Weights of a small transformer language model: 234M tokens.
MLP neurons of a small language model. Each row is named by its layer, matrix (gate and up: input weights) and neuron, and shows model dimensions 16-111. Each number is 200 + 30 x the weight over its row's rms, rounded and kept within 0 to 999. A neuron's up and down rows have the sign that makes its largest values positive.
After each neuron's rows, "fires on" lists the tokens most often at its 100 highest values on Wikipedia text that the model never trained on.

L13.gate30,174,162,230,257,184,251,197,213,204,197,243,234,184,218,168,256,212,242,218,193,202,247,192,227,202,143,193,121,140,222,237,171,203,226,183,235,248,215,223,198,162,186,209,227,184,205,153,245,178,230,219,165,225,162,193,154,197,225,263,221,195,213,270,192,177,170,192,199,259,154,154,201,229,165,168,231,135,152,193,185,179,167,201,227,182,181,222,182,192,240,195,211,177,226,214,183
L13.up30,204,206,187,209,206,226,225,227,238,175,177,212,215,220,202,243,227,166,188,202,212,162,193,249,180,269,121,194,195,210,251,185,195,169,173,183,160,240,181,203,159,189,298,243,264,187,211,172,238,149,212,217,234,222,208,201,145,239,204,226,188,172,203,153,223,177,189,224,204,215,170,210,166,190,187,204,215,153,178,172,229,201,210,202,203,219,174,184,233,201,196,133,173,209,168,201
fires on: "\n", "==", "===", " =="

L8.gate318,211,191,222,201,202,217,219,221,197,174,146,175,206,250,222,142,246,156,227,241,175,202,201,196,113,209,179,225,145,153,203,172,133,192,211,228,273,214,208,236,174,174,188,229,212,214,206,251,232,237,235,272,167,232,136,164,258,160,234,230,205,197,197,270,211,187,237,185,213,190,196,180,175,212,204,189,241,217,188,169,162,219,213,215,153,218,182,194,211,232,195,167,184,188,200,160
L8.up318,183,175,210,199,225,232,225,221,228,168,197,179,181,176,170,233,172,217,245,211,127,175,204,211,246,194,262,242,174,229,204,201,239,260,193,191,215,156,174,184,186,172,175,147,219,193,240,201,194,227,167,175,210,199,171,192,213,230,154,167,202,194,193,142,158,188,191,197,182,184,210,184,181,221,247,206,162,188,211,161,185,186,220,205,182,188,216,195,169,193,182,185,192,242,244,217
fires on: "fe", "d", "lu", "ct", " Star", "s"

L4.gate416,204,232,180,194,222,151,162,142,216,222,217,250,214,248,227,178,223,180,184,225,213,230,193,191,185,178,178,238,154,166,184,150,116,221,200,201,231,171,202,211,171,202,147,207,234,168,195,223,205,184,229,250,181,220,199,151,179,195,246,235,216,150,223,231,204,220,202,204,191,191,257,204,183,182,223,206,183,235,190,213,186,225,245,207,216,208,236,185,242,216,170,161,163,197,175,212
L4.up416,246,210,219,165,177,214,223,170,203,137,193,195,252,203,134,172,157,130,232,181,204,229,213,201,192,230,185,211,183,212,233,216,222,184,248,230,180,171,172,214,162,193,234,197,154,212,188,175,202,237,273,232,140,180,199,170,173,165,164,189,206,210,197,164,186,183,207,173,180,228,188,179,185,134,129,171,168,190,222,180,191,178,190,270,188,182,188,231,208,189,209,194,219,245,241,182
fires on: "n", "d", "s", "red", "val", "re"

L4.gate149,230,203,264,218,196,222,188,187,198,173,217,250,233,215,188,217,203,231,187,209,195,214,256,217,207,183,171,219,223,124,224,224,189,214,226,133,228,232,181,221,187,198,173,185,194,154,179,201,205,181,177,218,202,165,169,138,216,263,175,216,222,258,207,181,195,187,222,177,180,275,178,215,202,207,205,183,217,243,271,203,173,262,210,177,242,182,218,181,206,221,217,206,216,176,176,188
L4.up149,225,179,176,239,221,226,206,207,200,204,224,213,226,195,159,225,200,193,236,208,214,187,200,253,209,224,162,239,236,138,218,222,171,177,177,197,205,176,211,211,185,181,166,176,215,158,161,239,148,194,198,186,205,187,185,151,182,195,252,236,242,229,200,210,159,207,232,221,184,240,207,244,218,215,166,176,219,228,209,204,196,295,236,227,200,172,173,194,269,153,208,206,185,167,172,199
fires on: "ed", "ing", "s", " not", " goal"

L11.gate322,218,205,195,182,212,239,201,208,176,162,175,163,172,178,218,194,222,219,168,209,224,217,206,191,196,106,181,184,229,186,225,242,184,174,218,271,174,158,181,221,188,189,229,169,209,189,170,250,233,152,210,226,261,171,205,149,231,248,249,243,178,193,197,240,195,244,187,177,196,256,231,215,199,197,238,230,235,223,203,204,226,209,194,253,219,159,211,195,158,234,220,195,225,252,253,196
L11.up322,228,168,241,143,164,225,223,161,248,207,173,168,188,154,239,175,194,187,216,232,141,165,222,258,246,166,164,200,157,178,219,195,240,206,227,187,208,199,182,251,220,186,161,171,188,190,213,206,209,175,159,165,241,189,202,204,204,251,227,209,191,189,227,208,200,241,157,233,154,206,272,197,239,154,205,243,233,236,212,166,174,175,149,241,183,188,236,201,215,224,230,195,186,260,233,187
fires on: "ing", "n", "k", "e", "s"

L13.gate444,178,195,224,220,222,200,242,202,180,204,248,247,214,216,180,202,160,183,149,185,204,164,207,181,198,180,140,207,182,191,255,180,252,215,226,223,187,180,199,218,141,205,207,246,281,148,236,206,174,218,171,187,226,217,178,175,204,179,254,243,223,205,234,210,197,176,181,170,213,237,189,217,205,228,139,154,190,145,229,201,225,203,204,179,125,200,200,225,230,198,197,211,167,174,226,247
L13.up444,195,206,212,180,166,178,213,224,192,180,189,211,201,190,236,188,176,227,150,175,177,206,209,184,249,256,154,181,206,221,221,187,253,228,197,209,190,241,165,181,170,261,246,176,217,166,160,214,244,189,224,175,215,163,209,189,233,246,212,242,227,204,155,160,216,162,239,218,196,199,166,195,201,235,217,197,133,151,152,132,149,194,242,195,208,168,229,195,162,178,227,210,227,230,214,199
fires on: "==", "\n", " =", " ==", "===", "===="

L8.gate194,189,202,245,216,223,230,205,230,226,208,195,151,187,226,170,149,171,210,209,226,167,183,174,181,238,163,178,289,223,186,182,257,187,223,230,202,188,249,175,172,193,162,163,175,162,231,142,205,180,158,173,175,197,167,188,249,197,236,246,175,185,154,209,203,198,200,192,246,189,207,202,166,193,155,201,202,230,187,212,210,188,172,212,197,265,206,174,246,129,155,254,225,205,219,224,186
L8.up194,192,201,232,171,220,126,219,179,152,238,147,190,196,189,228,232,211,181,237,180,218,202,210,128,185,205,193,160,214,178,214,187,167,183,274,240,185,185,250,189,149,228,279,146,222,152,155,241,222,179,145,199,219,227,209,217,204,239,162,254,201,215,182,176,203,252,228,168,163,198,213,203,200,185,176,224,237,203,192,193,197,198,160,232,203,201,171,190,222,168,218,233,206,237,186,220
fires on: "ate", "es", "ed", "ation", "x", "le"

L8.gate54,182,163,188,161,177,207,184,218,266,227,130,195,185,225,197,207,197,264,205,212,204,205,133,170,189,204,137,190,223,239,217,229,219,211,207,213,218,186,130,213,154,251,212,199,155,190,210,161,170,182,161,203,219,210,147,227,227,236,230,230,165,215,186,260,158,247,181,220,246,215,174,217,192,229,237,197,200,173,237,242,154,181,237,234,213,207,216,188,208,212,239,217,248,136,239,209
L8.up54,251,217,220,121,178,203,203,256,206,149,207,235,177,217,202,232,214,187,179,197,222,162,193,131,218,239,218,228,219,173,166,114,208,167,205,216,231,231,214,180,214,149,247,150,174,218,177,201,210,194,233,269,183,253,145,228,231,158,211,160,183,186,186,234,273,195,178,196,185,190,186,167,268,194,232,198,239,220,195,183,179,244,229,251,219,178,167,210,179,192,219,190,197,220,135,188
fires on: "s", "b", "ed", "h", "st", "d"

L5.gate254,190,218,233,198,151,208,216,210,225,218,229,215,293,221,212,242,222,213,183,153,146,190,202,208,184,176,230,171,204,200,171,208,176,146,225,180,159,227,206,205,166,235,196,184,263,156,215,188,221,214,172,207,234,189,217,247,210,216,194,145,196,261,175,212,186,224,225,218,211,155,236,166,205,178,216,222,176,244,213,172,158,179,176,222,210,212,217,207,236,203,200,274,192,183,133,243
L5.up254,179,239,220,184,197,191,208,217,258,225,220,195,260,204,210,157,240,234,245,225,252,193,206,214,174,161,180,192,214,254,157,255,164,221,218,193,262,179,175,209,101,201,169,199,201,251,131,164,196,186,206,181,219,235,208,195,219,149,237,196,200,176,171,201,159,249,149,175,199,179,186,190,219,192,238,218,206,210,189,227,219,192,190,198,253,192,208,229,202,222,229,239,230,222,191,251
fires on: " most", "se", "is", "est", "st", "us"

L4.gate145,235,170,195,223,254,206,187,146,178,212,225,198,174,195,189,242,205,179,232,220,212,184,240,186,177,193,239,170,223,146,138,228,221,174,201,134,211,238,208,199,161,212,187,147,170,229,247,199,246,199,163,200,235,247,149,217,210,213,227,199,219,192,213,184,208,161,218,140,169,211,227,187,193,194,226,182,176,170,249,192,169,146,148,235,160,208,221,230,235,172,224,228,213,190,147,221
L4.up145,211,180,197,178,175,199,169,177,200,215,204,177,193,217,185,203,169,201,204,192,199,160,242,177,215,176,233,176,199,170,236,215,216,165,141,171,178,178,216,202,256,221,157,254,242,199,194,232,189,182,230,225,184,210,237,196,180,207,205,208,136,211,220,235,162,154,236,178,219,215,202,223,176,174,236,196,187,258,167,164,149,185,197,157,240,224,132,208,226,186,256,271,206,181,187,237
fires on: "w", "r", " by", "ist"

L12.gate138,178,240,177,231,210,175,174,161,273,205,182,162,194,193,172,158,198,183,265,216,177,210,169,234,195,188,238,211,183,205,183,192,205,219,189,239,174,252,187,188,183,171,191,188,209,154,255,210,184,109,188,191,147,197,140,207,244,188,200,225,191,160,235,231,183,153,184,233,214,219,188,202,165,189,192,181,241,180,198,228,191,200,172,261,179,194,149,211,183,197,153,161,211,176,216,185
L12.up138,186,184,256,186,202,219,197,226,158,176,191,178,180,214,173,210,164,218,192,196,217,190,240,239,211,195,176,153,195,156,272,239,176,194,192,214,167,108,223,194,173,262,225,209,165,208,204,199,189,208,166,221,182,209,203,207,257,196,191,223,240,158,167,159,252,217,213,219,132,179,216,141,184,242,127,204,231,194,199,218,132,206,182,241,228,191,200,196,265,184,232,237,195,189,230,188
fires on: "tri", "es", "no", "x", "port", "re"

L12.gate1,186,216,153,178,184,219,197,192,216,264,154,200,169,206,137,195,161,166,166,176,219,201,238,190,249,209,127,213,173,205,200,230,158,198,189,161,224,182,199,211,240,202,224,155,244,151,204,161,174,191,135,193,196,200,201,209,169,206,227,208,167,150,204,173,145,182,181,182,211,203,223,249,177,208,181,162,213,204,208,257,196,200,242,221,218,196,126,186,232,196,257,171,234,152,202,192
L12.up1,177,178,201,211,192,241,278,185,200,237,236,238,221,201,253,225,224,192,264,191,169,170,154,164,200,201,211,235,188,191,186,176,221,199,176,201,219,226,144,191,208,183,245,225,160,211,193,220,213,230,173,230,121,216,180,211,271,215,186,188,207,182,216,259,196,224,167,221,201,176,178,181,231,239,170,228,262,266,169,218,217,224,215,233,215,216,211,153,192,207,139,189,221,190,210,240
fires on: ",", "s", " of", "d", " the"

L11.gate149,245,263,227,199,181,233,199,233,218,172,181,201,205,216,255,187,227,143,168,240,205,227,234,255,246,183,215,191,228,214,210,160,214,232,210,173,186,217,208,215,188,227,205,156,187,211,232,220,196,248,213,212,274,210,164,197,196,200,205,217,234,183,184,224,181,246,196,253,207,218,148,207,241,158,196,190,216,176,214,208,151,221,250,239,211,202,142,199,164,219,210,173,152,218,237,228
L11.up149,200,160,234,203,213,172,166,134,150,194,210,168,204,190,188,152,177,185,193,188,182,203,206,218,211,271,199,206,182,192,186,215,169,201,186,167,189,162,208,165,180,206,208,226,161,155,191,248,123,161,240,204,193,237,142,194,239,183,236,225,238,208,180,205,188,218,241,206,198,217,203,212,161,228,217,116,210,235,222,209,167,251,172,177,185,180,202,200,241,183,194,165,194,178,211,134
fires on: "ed", "ing", " moved", " on", " at"

L7.gate412,195,192,182,173,177,273,276,207,162,158,224,219,208,107,219,185,195,180,161,162,168,208,170,232,215,175,153,214,156,222,158,191,215,249,234,199,176,242,189,165,181,198,199,203,134,216,218,189,224,168,154,258,163,171,185,199,217,185,175,202,216,199,174,249,228,206,163,189,158,196,185,179,169,252,225,168,198,184,186,176,208,199,210,232,148,150,188,245,240,167,187,197,208,170,206,173
L7.up412,152,158,238,221,205,222,166,198,225,194,206,226,235,168,159,182,200,240,236,248,201,177,168,189,173,212,163,207,256,187,187,218,198,164,239,263,201,244,181,189,153,234,205,181,219,180,233,184,172,214,173,214,232,170,189,191,213,261,212,220,238,199,178,144,198,206,163,216,152,201,200,179,230,222,210,152,222,189,195,153,200,189,163,237,204,232,182,192,197,196,218,210,180,162,188,194
fires on: " use", " show", " describe", "0,000", "able", " issue"

L7.gate368,196,182,208,279,152,146,200,184,213,194,217,218,229,234,253,228,239,226,227,170,154,145,217,138,171,173,219,242,207,206,192,174,197,206,230,230,212,200,184,193,221,194,192,185,238,247,194,155,228,221,189,213,200,165,218,214,224,226,270,179,205,198,190,187,175,223,266,222,174,194,200,226,193,266,213,186,232,208,223,205,251,179,177,193,206,171,245,222,210,229,186,207,171,226,201,250
L7.up368,220,178,189,217,176,238,206,181,258,195,181,241,206,225,185,218,231,235,234,154,163,183,201,179,140,190,215,193,208,213,184,226,172,189,171,149,241,227,251,192,183,177,245,167,227,210,227,181,183,174,201,255,243,201,194,154,197,122,206,218,181,252,220,226,234,241,190,167,219,195,239,214,229,202,207,194,162,306,261,227,211,220,216,213,251,195,189,254,190,200,209,182,184,211,252,232
fires on: "\n", " most", "e", "gu", "se", "st"